Weights of a small GPT-style language model, trained from scratch on English Wikipedia: width 576, MLP 2048 SwiGLU.
MLP neurons of a small language model. Each row is named by its layer, matrix (down: output weights) and neuron, and shows model dimensions 416-543. Each number is 500 + 50 x the weight over its row's rms, rounded and kept within 0 to 999. Numbers have three digits each. A neuron's up and down rows have the sign that makes its largest values positive.
A block is one neuron, or neurons of one layer that tend to fire together. Before each block is what it responds to, as a language model described it from the Wikipedia text at the highest values.

Description: Final word pieces completing rare, often foreign proper names (Niz-ami, Ey-ck, Nose-worthy, Raek-won), plus numbers and pipes in Wikipedia sports tables.
L7.down222:481525533563592493502482446484571459578497541460559441494537421513580444412479405495468402510543470439560465545566477508509527523492490482483460522495566459503475489532483469496487526505558417435578562502449495440541530488446442445468471533452493492511481459522432477536421470498491540473442507390511534548457517489450481490466517611523553536495479486549535547640422471510465555490487
L7.down293:487487539604480580483491496408600418505565517503569513533516536432535361490563450427480447444502499476486462525592432401570496477469502482550473513433525443534555475561527533602522499553579487370488540474486496481480440469517409404456418537505457432481404450482377494486399372565480488543480393473541486521489513612535488537567545535469504479425536556607398469484465497509490505423540
L7.down296:517490480506483468480492439594556530555459530499357538417436477574479503556436511490472414531497399571405415542535543471467509414453461531483469438558472434500425440462544491513481495559503470454463543459547501526485542540507418443354499531508494513526532638516508523358427413450552560527488454602490515484475516547542584584535480557472477451557516580531511525596491452426571426520448
L7.down526:558472542506457506484462546469510491466517614489520493564451520548616525494547433434423548470510425506428541492494532475522470346520488455544557501293501529560483474459487534536499514513481533464470371465585513441629513493510510518605525455540485554505550464446480558480465433528538556473567443410496584479516468506481466509601517584460532557515494516541442542560471419387503548464560
L7.down981:556487447478575479465463489464493517479574448452531459453378575484414514489489488527473519478483433526452578510520433513573590392508507400476568498485541517502407427477545544480519517493476468547491519467527494536505440565473427457465492460541502524559488505441429514525444658524552470449542514405520488539529470545544467547512508590495553415470465511496438460568440454468491520482544
L7.down1025:549562494600514456496419490500491469520517512504499516448447565446482687521523540468505493515512476489508523544522536469376499490457421548513433491475495508488569494553525483407512528499511488493583522494568529505509519479459503574467449472449552432437478480482580531438443464411448483495343512460463420521536472512562740499427503420568599504440540541565496505502453515499465482518460
L7.down1158:482449582496542590509474443467541454524511572487489399440514376422557556546450532415492452525491441470647526459463519465496574468580501562509422426469477546459528492489439592472520602418489396526451538511447436464436609417547507577438444475442476446525452430488323500454511566482616511545453542578557485544484572487462556548465529489526520445468447478499505529541515451521564455445442
L7.down1239:484543576528502496470514544514549495545462565506449416474482506517559637469559483473476506470576458491613525543514500505420506489466461435499458457494512536525494551506529499497514530536484490512438531493514443503466499457517488492435463502476481522479480510478495436428438495481500491466374552490470454476443500478465700504467550567453497561491458522526484474531519476527560504524519
L7.down1267:427516547547597553542348453477585471464524473512467469481530511604598530517479478471421488490441520500415556436520512467440456444494533514560465523488441460593468469549459677455542466482546528487566453421428558534486625498446522515489531486455585478538427508531502548462533467512519510476520497508536558414407613655492544481500531530511568472526527498560409554506584542495415496514477
L7.down1279:525467576498523592512436468535538505551499503521498489466465480438447468576480489490396433540487478488530586522531452492397500496494479551466522563445534477510416579406518516443429543524536487436422454466530540549493511529534530524467492516466458582499561432480521473478443490451567521531420429446518443488506437561462480508373439508427509441400467559543419513543443556456469437547515
L7.down1430:519547548517607523447388481478529489545493567440513457527472562466435458435440445434510530511512385532581523485581525511539520460423410477559464538499455509472398452524523580526532552489520505587439442424547458548529518498565502471461517515416482459522495384448446511466486528518516523493451481439494461453498528570496420555495519476462548526533444587520497438570475518461458483541509
L7.down1446:491552500516515454591546523488472431586545452457473486451516540508486523432481531551415363449563430464487568459536465576501647475446439579449549483511499404498538492588525434492474529579587516473422463553524585546558471437516418487547466486485466519452443400529497507508441456449470479580563493533457464399573555541586476516470553458442523498487463586457434536483458452594572606472548
L7.down1550:488395507547567562528539493426560506478532486452521381490406464473508495569507411429458453470499426561496476422529455539456541478540455457508455493463533554473526566573519504457520527550514460460410539526595533529486492520457478507480420454484509534550319585488549504526524438459537415451426487500495501511464466528488514485492463520558523524496509478445444575534507479573487516442474
L7.down1777:564518494490521572545482510492549494406549547469517488511540496498420593452501434448419452491443511431429502516524554569418480469443441661544495502484510491556492562571386516432514531497584472633490536593516503571536509462536501548455490463471532412481482490472504597417529464495525536555490489429499461463532483533431655515479509510382489494503524425535436461526378501537527468508550
L7.down1862:479533464479622510490509489513639463583501475410557470460408500484468406498486424435496429502434520495623542578553511509533553478539424551486444498563521537472446506507498531541443536512605431439507538394549426585542481503512436535473522478501488433591473428497468451495439475518463515526428543408480411529403477520475489547544521558479499558520524437487488526593456490469469479553455
L7.down1988:463522487604477553536424446498470530483571560494477472512490598488486381504486463454477480441389516465538549496450491503423507417358452518544570526459478466582480549593434555475519493452536505522474505570548484522503530433464454413452500490515490555550463496507462558462436376572476515505461526457458519505411557502421482496493432495457529604462346402529419460534500528530553538509433

Description: Numbers, mostly zeros, in pipe-delimited sports stat tables and match scores (e.g. 1-0, 0 draws, 1-3), plus words like record, professional.
L3.down275:483503600496455486459498454551485447456490501423467431570516465568453412383623549416480557417489474456533557438503542491528431465591520429517493455457467512440492385499464601501467517521528517453570541529473504453449502436428454465446419512501443517516563517493305451446503491510523375573580434523613511549504552553453458540517538512454535551522539525497463579466458575423523459484444
L3.down607:573548573446439568480467508478476571499560575424518507477454482496461442488427446555466518460514508557500562375362520486600509448498535506451555495528511584487651434463474528511530575493481469480456581501413551493558545479446407497435579542519554380510436550496426473523451491469528449432455493547593468449465498530515510408545535419534511430541552488471546534542493497484489581426375
L3.down1566:505418462475582445521434435549390472517497551417463531492492397602576597396589558534482520530437438478548531464416524576542516521498443516478469481499465528554431531562523521521486545433496497506562521519544421529462518486487543511435504470504522488479480489460439460550542489434570499496472499498511515611577523544480513389451583507556523406471464448508570448563521494502476396462528
L3.down2009:517564441533496502602446506498451451517491479529505557500415475537427519399505567533491511543523484458446522495490540528462479554491510567422496490472455483555530471528508512440486543477517456585530494476539494540533480505512508519502545565567561569448381526472490521503599536564463471541531496448562451592409523501538481534512520492521608521445530476493540408550599506532619387485446

Description: Closing parentheses and "and" right after a year or date, mostly in birth/life-span parentheses and year ranges, such as "(born 1999)", "(1880–1967)", "9 October 2024 and".
L2.down1640:532447564389396414393508566506514415451455537526558405534452533506556477466491478521480558543478555483593476468529396480509492508452553465486506549511485566559527345489510497532542433403528444503399447540523491522594471505460528501532520546476473546454424478431426452472506480566489491513429439604531473550526521529522504452481537446445487536497458526600450515531543495480504511500480

Description: Separators just before the next entry in a list or table row, usually a name: final and in lists of people, and the | cell marker after Democratic in election tables.
L7.down96:505408499478490495590568498552565422567549465548466557456475470601470420493532486477493595388485493503564558601456560595573422530552443475453515500541518475499436539551472475605462500476537443530412447501468499539457453557514511457480551550511550469533543536466467608535536539501456500437513552598505476512439531474453559401508533570500450478479444515458536517469552503536517486449506
L7.down147:486472506561478517470642617550574498511497531470395524501496478458418422498582526446559414495546538394478440533507503505641463507521488558524511493538544500464581587469406608495528554444513555485406518494491457553532531378502457550480498517463504500519503434531455449539386551443576455586541578493523535571585448438507547427467498475438537455452539446518541472455473479508497451596470
L7.down270:414526440487506474375470511417497544549485525551509497511491509475517624472511577451519440493594535605505529438525454479493394550476536514495537442502449514504524493487470523503508520477477473487500506475394549508441618579418488454465503541520443484419447488591445559550499461518482438523429533581428527391475480473566453543565486549533497502563468451525492412490496455441506479545487
L7.down282:458495454615457520490499444579497516373473537519490365511506449615414374479515495535519496474446481525524532425484472548605570521457462488509532525486434529544538520523464573505429544577411508466508504507545420503497459534555531467587454494493471443502508496438399500459423394432492476485554520495495589548560567446500490556480515440394547477571442575462487418511630471514477569564534
L7.down398:543574526457475540507418469492497486496511498494528431447475529520447468525555459480515382516605518455503465565583481524545506564512492459478401489450457561543480623512539520583480490506497536629395489465515514556479538419326429534442455445469434461589528492511430415470428500517454514543556536439513524509457454567485512458421514505493465553507492528535467395547442491501512557577507
L7.down416:445520440412486448500501524488519406498506451503509491455580546501621477524478456528446475570519453398565590488559375496608509531512461508507431449475440538505506600433472565472445530561462543568505484520509554598524486434493520589539511526478485487505510509431412439436521551529479569548496495492499507545528537421498527430487509500562543545434494510489518484490461459475473552591434
L7.down509:577515494514538551603553589459529406427441446614467548464402566595402486530513565468537533551522509509471503522467594499539575485460568407489442540491468504459545425411470552551432506463476518545486488496452462579538510394467527540537475511546539562516472541519403472528531489443480427462544569516505620494586504500485474523515512471494530534514509475456485495600508598531476480558420
L7.down603:497590392415580414467601483488453561422588556449434638480585573522490544408416450442452429597481553473490480492522521570591549507511467458415475487610524498504514543533466510509475564524452467419479495499542525516511567479611500584479482555474529607474564470385446550543401485528534435502451533469503487505583471432543443438553601538503430510484523455479491472556492496538478498520523
L7.down1020:540571423420527470416522474510543543477531508438546542439408480492489507447525455513520571559490544457438531566562492494540572541530490449547510481525521482473486402474487523506501477552507487409490417530618472449458425551463552521490572540517574551488389512516552487522433429520582435466514501590497570579590560561474523509444513476502471537413532547488505571483576554539513559504482
L7.down1076:439475442479518483547555522510483484473439540501499492477595553506472373542486409498506487519506628571472511472465518565680536453541571490489430501489479497510522527512471549521476488561500522363504471461605499594553539527460456452549473549552421504496522434441296554463402399463517423588634510564490541572539395477553521494497460530569548536564409521492547456414587498630448535556431
L7.down1173:442447514488558382605542539530529478518504480549534575523497542533596564507393490492511608460512486493506437470515613512476470507470507446546471512545530539517528469480389485578466442481539403468488474521547542555565489561476515499565476521463454470516541494459549484502457413540465592394516532444545512539447567520411622445530366555519513539581505442514597534543510541513460481536547
L7.down1471:457452529458587367498499493451412537457454489428512499533503527513535429478476480482447445433444437570519518471502438416521511416493453598526518549453527552545500537528532553480553559400511446484419575500448509572432527505586410517594478460428477555460509453538454451575574481570526457458461421417485533513478580421493533594575494516590506456504556499478446589484541504449426492569436
L7.down1581:457633550463497450480379537479481557520534585555552523534525446517477408420622501544411530515343460469588432494561490490549516478521390527493522517555512466462528424482466503456501419509504565445462473501549426556542513465512488568407513541529563485471414468525522509445517434514481440509585436514437494466524508481442350430531469462487494478428456499500552559492490450497528596549506
L7.down1628:552521446497476529485457499448465528511523532465516526450451496519555485508578541551603428552447436545494503535486462595599539499500524482590454427530571485479555489427381526457514531467508502545467504547527436530474548489554462503520560522478573480473584447445447526569534450515370509490554556426448392503494416501523442498417553473539469456428534467470581583523438487519545518576603
L7.down1774:415527545466507472457446469484486440482490515563429456477588471414477499554567490519548436570461564517521522467594438511620644506577547576480494538512480501568531514512418485506463521470522394538520427410455535493459591464518512512511465490531384501573522624462380506471500546543463490491519502485444545472533518488489521433347416475564536510450569592407468524443477450482555585525443
L7.down2026:442600583480411554504604434591523490518510583475473547530501575511562500479588443494555407593492559457524441424527507434637562524474513488467438470518469570548576460507546469487411501456607479536491538388538542443462432479430485428488506486458514515590532567497461560466459463492504483528553506486469507522572470567472482496500544669407518496504498559513446542474514455437573590403511

Description: Mostly the apostrophe of a possessive 's after a name or noun (Tipu Sultan's, Presley's, Men's), plus mid-word pieces inside South Asian or foreign proper names (Shantinath, Khanthara).
L2.down325:442564590528647477517407551463518462533506448431504390548476513396490496441545492475610430470520514521482489535527472514462513621463494458545503462496519512491485561486484514447511580540644489528523526450430507576558565556552512525444478511468553515461458550429611493450538541538498510453547485513422511481470509504533510450560570543553458543518434487483517464465634589538486446500501

Description: Mostly straight apostrophes inside or after proper names, as in possessive Milch's, Sabicas's, d'Oriano, Kokhav Ya'ir; also word-internal fragments of rare names and abbreviation periods (i.e., B.A.).
L7.down352:453478579492539565487612454485494519470511534515505561522582586552517508547474419500562460557460551529480373450497535394503525567510563488473453539421527454526648478477437488574485355442564552455608428585524485492420658566548486525426449503459431492488449514459500519463531546493429449499487540505487512520557465541534614511561495545469497563538436518475522548511490548570580556590576
L7.down369:544533463505576469528517488493604502545509593483561457519447506499515479528465441468513463535547501494626511553559495506524592421530456516549484614533495487464461451502547494502516598468539476526490541463618438606570525462545468474368438520447529455546531530536491478452427496490487512503478448471489496524427519530449591495425495605502533587458518465516512588552517546553545558531528
L7.down423:469510489552459432512525442454482473451553478537491560490526484421504391465491520540553531498562433472526506499442527446531415486492595663509421508463464524545570451488542468544524469550488572588438476509547568522549481471490533464491575392487464522493468420448641475517392472446518442491475455577502522492559504529476511555540516537507498515478540493556574569374526518413564439553506
L7.down473:490497466608454472551497493532573438432529502523497539512503514617541510507481502510560509514501532475414468453496543505482547643533425537580543510553425461527499520349517507463488462531538515507524569464451485485554402515544431499496547465470494475487546512426455557512560560566457525484581532570452469461580444506437439455418515386492518519506524525485592492554531550510538627496507
L7.down580:455476578555431463479587434615423525511499413445561464482498418504470383526576441466525442349593553553516400508561442481496502534477510487561460454529506408491403531507555564474544532566464481428536481497540512560526560423524495487472435508489398441435488435452495512530385615505454502519507559475505525461502508528545544481497478532407555425513506477461459421489532467434461496537449
L7.down712:473551425522468516502517492528415422445542469533487460441482563563474418524491505487528457507436451387447504547459512508551561542604475379484428459519519465505496501512512491449516516403463442405571587543503499448517463535436488524461511538496599458392447520489362518525476523532461474515550524508465521532548458474506446564487569473484592532513517553478514587452498475510585551500584
L7.down834:482479490508407559453483536459460579480562490450546524477435463526504433429534403506483492486569494443404541389528484543530459485519490432519481460439468555571541541435518541540458557577480584510447551502487493476477417464481497520448500529503476481549505460545477459466421500466509464535471554448481511497570454421552577534542479547540558466580458475494518345514432474487485549467459
L7.down1061:523555410541465541577516352451552524473536503527487567558537519464556445463528481523491502559518550538501500430461505493564543551549465515556457482444485516526583478418468470453483437506493515559541523470503570492533582496518559548509336521497450511524462538461524483534545458520473473497560436468552526384586452501510463473589482499578504481513498460531480501409522488450566550501562
L7.down1084:498526509462610529530592505470567504503459565455525463506442481527474483532446414441528481498540473490571513528585503543515500399514467456549534540470541549548486456548525520511501575545566582460499468489607423570536580495489486443498478513450503489542489471521528491469492514509544504476359513509533454516453488503434562492450525637397563514531535514614393509568445541389505435531489
L7.down1251:490532534408495476546476536522560604491434483441393505568532618467417398591500562581525504448571544423400526552582402524465547428505501565483514514456558524547441453527450460458563524546504516484568492526542586520509505460567499483513501439526481491531384502503461608425472548466459494493596538445453518488613533511470497428433400441519521421508432571504541558421464553530462538486606
L7.down1374:580512449533481461601479422473568467514519454468502535538417588546487526501506476550560453438491537481511483610506452540507513584521444426579470502521490396476444483413521613414480481528534531473479541521475513579585604522492460551511509415555433559455475610487498577530433526551389454560585493523464508594522540568544433553461557540503554437542529551473457513522456480498524510474503
L7.down1380:450498488628446541472479480512548483467530602550493482460456586467571380480456516541586515531511554428454473436535528553496542574526453498566470411552501468535508576477535453393576529511561574493487507528516458521521416490484514560436442467440531426463387413517483610471499478566448372476507540565419564510529498448504398512546512503468570469539540584503537520469513518493579547516494
L7.down1421:494565519495492465495470498449468439512576438483502586499535496507410769517466496491522473522609549529454476421517465548415516644491512379524489545516510438464505508501525468416393531539466587501536472512517594565516534503436470518491506567552529557488516519469634591530535530568467443517434432501487486451527521469500636507514569476512594520549403449474425497453418443438545411518578
L7.down1483:502476532605558588489541539540520505474501528498531593629514480580519554456579554551475503432512460441469472535439564492491565437433456417457432530518545568425464506497526631387512458450479488526623494460552600406438520513605474503491488527484427470525546572610490596455429523458547471495522484467524550457423474515478428435539565498473437513431424523524420497634536535495548486528486
L7.down1822:445389455555555445495519478523476464439639511479504558449533618634557390529503524545555482509497553472414408451395513493529436501423540444563433540491487452589533531461484506463523527508580548458472536534506504509474460517450488495525553526472483477491447519456454559578547483518478515433512567515508605536459530498559468536497483499503538468555577565518502473506492523478512614510468
L7.down1917:462464441591496466491412424499489514418553561492525546528491558557486416559425519599537480472514489495424456474525471552610581499502503500593418446498493447522525527433497515410563475432631475523433528525553500517513532534502444583447537479459459528484497481452465529559546496482411396519616493473560498580559514452495441515483466535525514486490507475519538500499472548559528599496574

Description: Numbers, hyphens and slashes in sports scores, tables and career lines, e.g. 4-1, 4 / (0), a 0 cell, or 21-year.
L2.down1746:512548460473466491519549498524410481510459435432469480476565497508498460441469600501591504468499508386542487570515475486484510562521499483581468424590498495492478553550521608405404511529540568492509529449567414487430456525487436523471433572481547479453426508558539483476599512487515438490570533479515473541443433479569486404492443443647599499440596476484475404607545518551504432423481

Description: Numbers in mid-row cells of sports league and season tables, mainly the goals-for or goals-against columns (44, 54, 11); weakly, fragments of names in lists.
L7.down163:483466549443481525609466577447483487503444546448544458465569512397486624413532490526456520480490463467583487532506507555457541479402508546505509497495500496571398499603547505485462506422505486503514498452500440522464471574455594470484553585490573595504342535582458461523526415589533487562487509424455587508408470505498632617550527547495529458481482525617484510580520497510434461473500
L7.down179:521437555567567501446480541509437486407557438507497442475491547605473456496550486448436457504453528448478474357525542489533530470459568535484500449493473541550423475391502497507418539541384480426541566585391470469480508537537577473564489487522448461416434512569397475570487536553576493531443515501519535533548486534540481442464558519538495410514410483479469464457536458546476645524559
L7.down651:480446577447585474517464472479509495547471583451523451448495533426525478498448441489525531541493492531590584414521561503596606390549418590526447507452517480489493573529468535475506576493509511434515553536539476456454501501512454509436496555505489418571459427522359455539474593486586493533404514498524599569519554508513537551514590677479513493521477509555489508577463478486526435520429
L7.down673:461598500498535536437443429543515507511508481532581471513508514437436341526564505454485456453541518463499521529418571555425488480532468592506462451462575475587520467565500532539517487417554444472506504531533451539509502401534535512540497520468586436612551382531474534517491423457493518510476425426474525542536532403497545531450519532396491450505465511527537507442421538542506569483512
L7.down853:518547465596484518540517515495514501532440548507492557528484469554495592589459489452525537529585550527525502461536492548466531502465486493490461517491505514399437504496507423450578428484542420506503474549508428534483553537488483543514520568585491503513415549527443514564575550480506487502485505527539428513501479462481501578522456491501566495453454506487459477422571514646494354571565
L7.down884:404502437524516499465558516514477501507508543486426469429449560496489378536451573510547441564429546505389426491414520550504518521558452480553479408506426485513480505449572487466459504496526479491587538486442535431516561564500465449501560425411514409484491508389475482505495520536440473436575477465479490446555443504482535513503434488554574478541406545554459565477512470473538532522479
L7.down991:433445439610578510605553481433631503535511536469490516497505553531534463422451485437482525523556419462479499511555471474490482553514525469520523506504507533530557487518548540514516469398579455523613514479373517454473533477554453604553404426524495593500428579519426480576489477518440465522540534457559505559426549518455508547504478564467474467550456496599534439495469448532468438518520
L7.down1056:435448563538509433497525519433551512378494447501464532524523450511490485507474517469393627482599427423586468480401476565617477444528423483539521447457485531513494469511460494491452560480520435421530538531552446470490435468494504532568494464428573493537435431383442424476451447504410528450483502418522534436488602606440542472520515578578418500440521425533483651459508517469501494544487
L7.down1169:505434532532516502450505518459550423450468508466473499483421528492552514534547488444536471489490584483559486522477535474501537418534489530521458388497538632520432407527524543534474551460499477366474538476509531488503523473541401431488459470421569563460435485456441505481507490460519540456480456447460538410424492495526494522551593597430593533548563411559437519617527487498534499533500
L7.down1178:428523540553578546520526464546515512551492561478565472478365489416503472432493420419494520584430466549559503546594538491565445484533453499504526489523516499514486581476633462420520569510519512492465509518591495477485510475477523416525441507455494532542394488530422439489554515524448569479410497444501488496478483592431481502448539578532564475482463477571436519528482439480580534497570
L7.down1181:545504494509494443597517534481508520428501476473423468530479489534576565455535406529492568610523457548576420370475539604553511444506500546498609556498469498531534485508510484502424533560499509497444400434497473490535507490474496538404430465564445525542411469445360470574491506495668432525508431504486512547489492453475526544508570573476509503415436496451431532457508531404523522480501
L7.down1208:519536498526557555461457588485516466429471523421423421480545558473481497457556443529488483507521540502493396514556415556490554491457409557567494432406550464511418531529575616527615549470497466414497501406514508502517562482591481449515443557461475419527438467516507559541485498458470593557559454476495578510470565508483566446479615546493503416513455474558509472524492562561493530500497
L7.down1387:570466501480519540507493439492500477551518544454548481487484498420482423487514464509405496488532565574445477459523610558396467486536487551522474581488558479489506500441500607508608460551577488493483461541537487538490517559427508454480545560588474429467590407492532463547416490443574494573488422464510519566536495503638564452427465604509574425570507422534501454511504565536511474465422
L7.down1519:443460616543582583481478501441572502601531546496533480442516534466442609480589520434406553594534513417501489558435506540471545503539461545450489523571453481603475613588501555464463451509540497509363557485471455534482626442462594468514506495515526553504539501369398487545564500519436562456559440488523507470507599448578534551531535521580433481475565552491464468483513553523521545518464
L7.down1600:515530573525541528516516499458529525458463467493531545448472539444479403437509479407486415443512561421547509403539536507601509508496454509495420605561512520545533524577480524517507571464560538528462488576467465519462454579542509429579506573501493509483473511550409414543505495432448528491503421364521490563502518520461446487495580527480500486523433535552386543534528498498581442511399
L7.down1790:473454546493521502528421459489472456504470468435511536527444551534487400413563498512488554455451441511550546493558508457522512481568497452511495419490618482543418517561546480486497571470536498527611463439547611593526494470485435543462546547518543467569437578553452480475456515495464571520412492483440501542411486620467502471604540515394565479455438478532494468550511555514413529546486

Description: Column separators and minus signs after numbers in sports league tables, plus year completions and ordinal suffixes, e.g. 1960s, 10th, 1918.
L2.down844:473435436493510508511516542468480554533476483561606525585491443439476636552436561502547462514527500602510484480605566398392534431414499386479491593528522564552502481481497439486519502516527453495507498639530512479495555568444452435478513560535396565508479580415715521603521541576515488477562522496580541497464533507564459500542441495530528444515529502497676461518381516566541523549570

Description: Occupational role nouns for people, such as composer, architect, manager, and apostrophes in possessives like Paul's or Network's.
L3.down724:572531466572481592547536453481495557485532491518532506523510449451495489544476491573537489531506460464518540597537510542455511561451551534493514495488481503501461481490509459472428560577475500541446416514502507518487471445455555619472427431503503494547466461449522459560521500508496483551438471509433511566430462495521580516541541518504480472388470398563589551455435498454441490507509
L3.down947:551547451490360498596465485522419493579467528532543624533503555590609536445465492583388534389490509437532505575521434509481583597445465475499502545531478508438523462511532533483490522447517599532450464600574636485526416532494499472501528533410506502435506432471442555370477534539519458509487430507390581493521565490513524566483487488470505438555466531510602570499540439526550501514575
L3.down1009:481487538544542610509442466455461573455484493518643467502523442459524376645535398487563526596455554473489527452439550492514452486539565493570476493504466473549509559512469558486478538570461496488469480551502532617533442526431563485537472503457503566621508500433558524456525450540563500590469468571551472571527465467515447521510474479392510561504481553519492490581472444540591616441415
L3.down1426:467421517532494531458483311517480552440491447515502490521526522537492423588547448467530542575453608423550571514515518537530436449484530489593439386563493443517591507478545530483503550476467491474398433538476484580493443489492556512600547498520548548605547497502474516502500516520541581577420544524511441597485479489542448514497462574466480495457482530577508512511526470502610507436518

Description: Opening quote marks at the start of a line before song titles (e.g. "Lighters", "Vortex"), plus table pipes after small numbers like rank 1 or 2.
L3.down1416:513419467463459553464425472538473589510434446483518516433544435491563358501489412492463465440457575506521479514531497533500491490469465490459541478515511640492643505472598509499517534545413488468513547480504501541458477466539494585493417437533486492528500525547364485452561509521412498482507518426557448512601449457560468551361427509514464492537561525493487499509421440496548515488480
L3.down1467:527467424505433597555521469479491546543428582457491426549478587395493480421554468469490479503400513506513570580412502557529554561543514600541521455419451438433489507600465543540426507526394497532462574529586475478463591513482514549480478561453567481480468549573530401492512455463496520538464390448448468587433480485504414510368432554493624469480549596457464535472520508528634418519471
L3.down1595:467438621427552603523481583490481489581453484447500479427487499540598421483428420451519518494511471482483520522473604546544498524433566486453530516498406489498502486549496558530534581512528504551495507440480504439473451444505546521525578497539490435553462456550421414447497560436447468483404474548502536477573430521608515573442510536425561439475440502527494404449576546475476508590606
L3.down1872:503513519464507491480451556460432483550473520608569527449500496551555559462563468479466520516487505479516455456452641533524500561510536572482500507522476473422529554518535532496502562513440499464457566554491462500534524500572496537482381558550535418542440513569498440518521453531448567537465429527537466484542531482494459489373569555478528628496449527739480509446472496586487404506530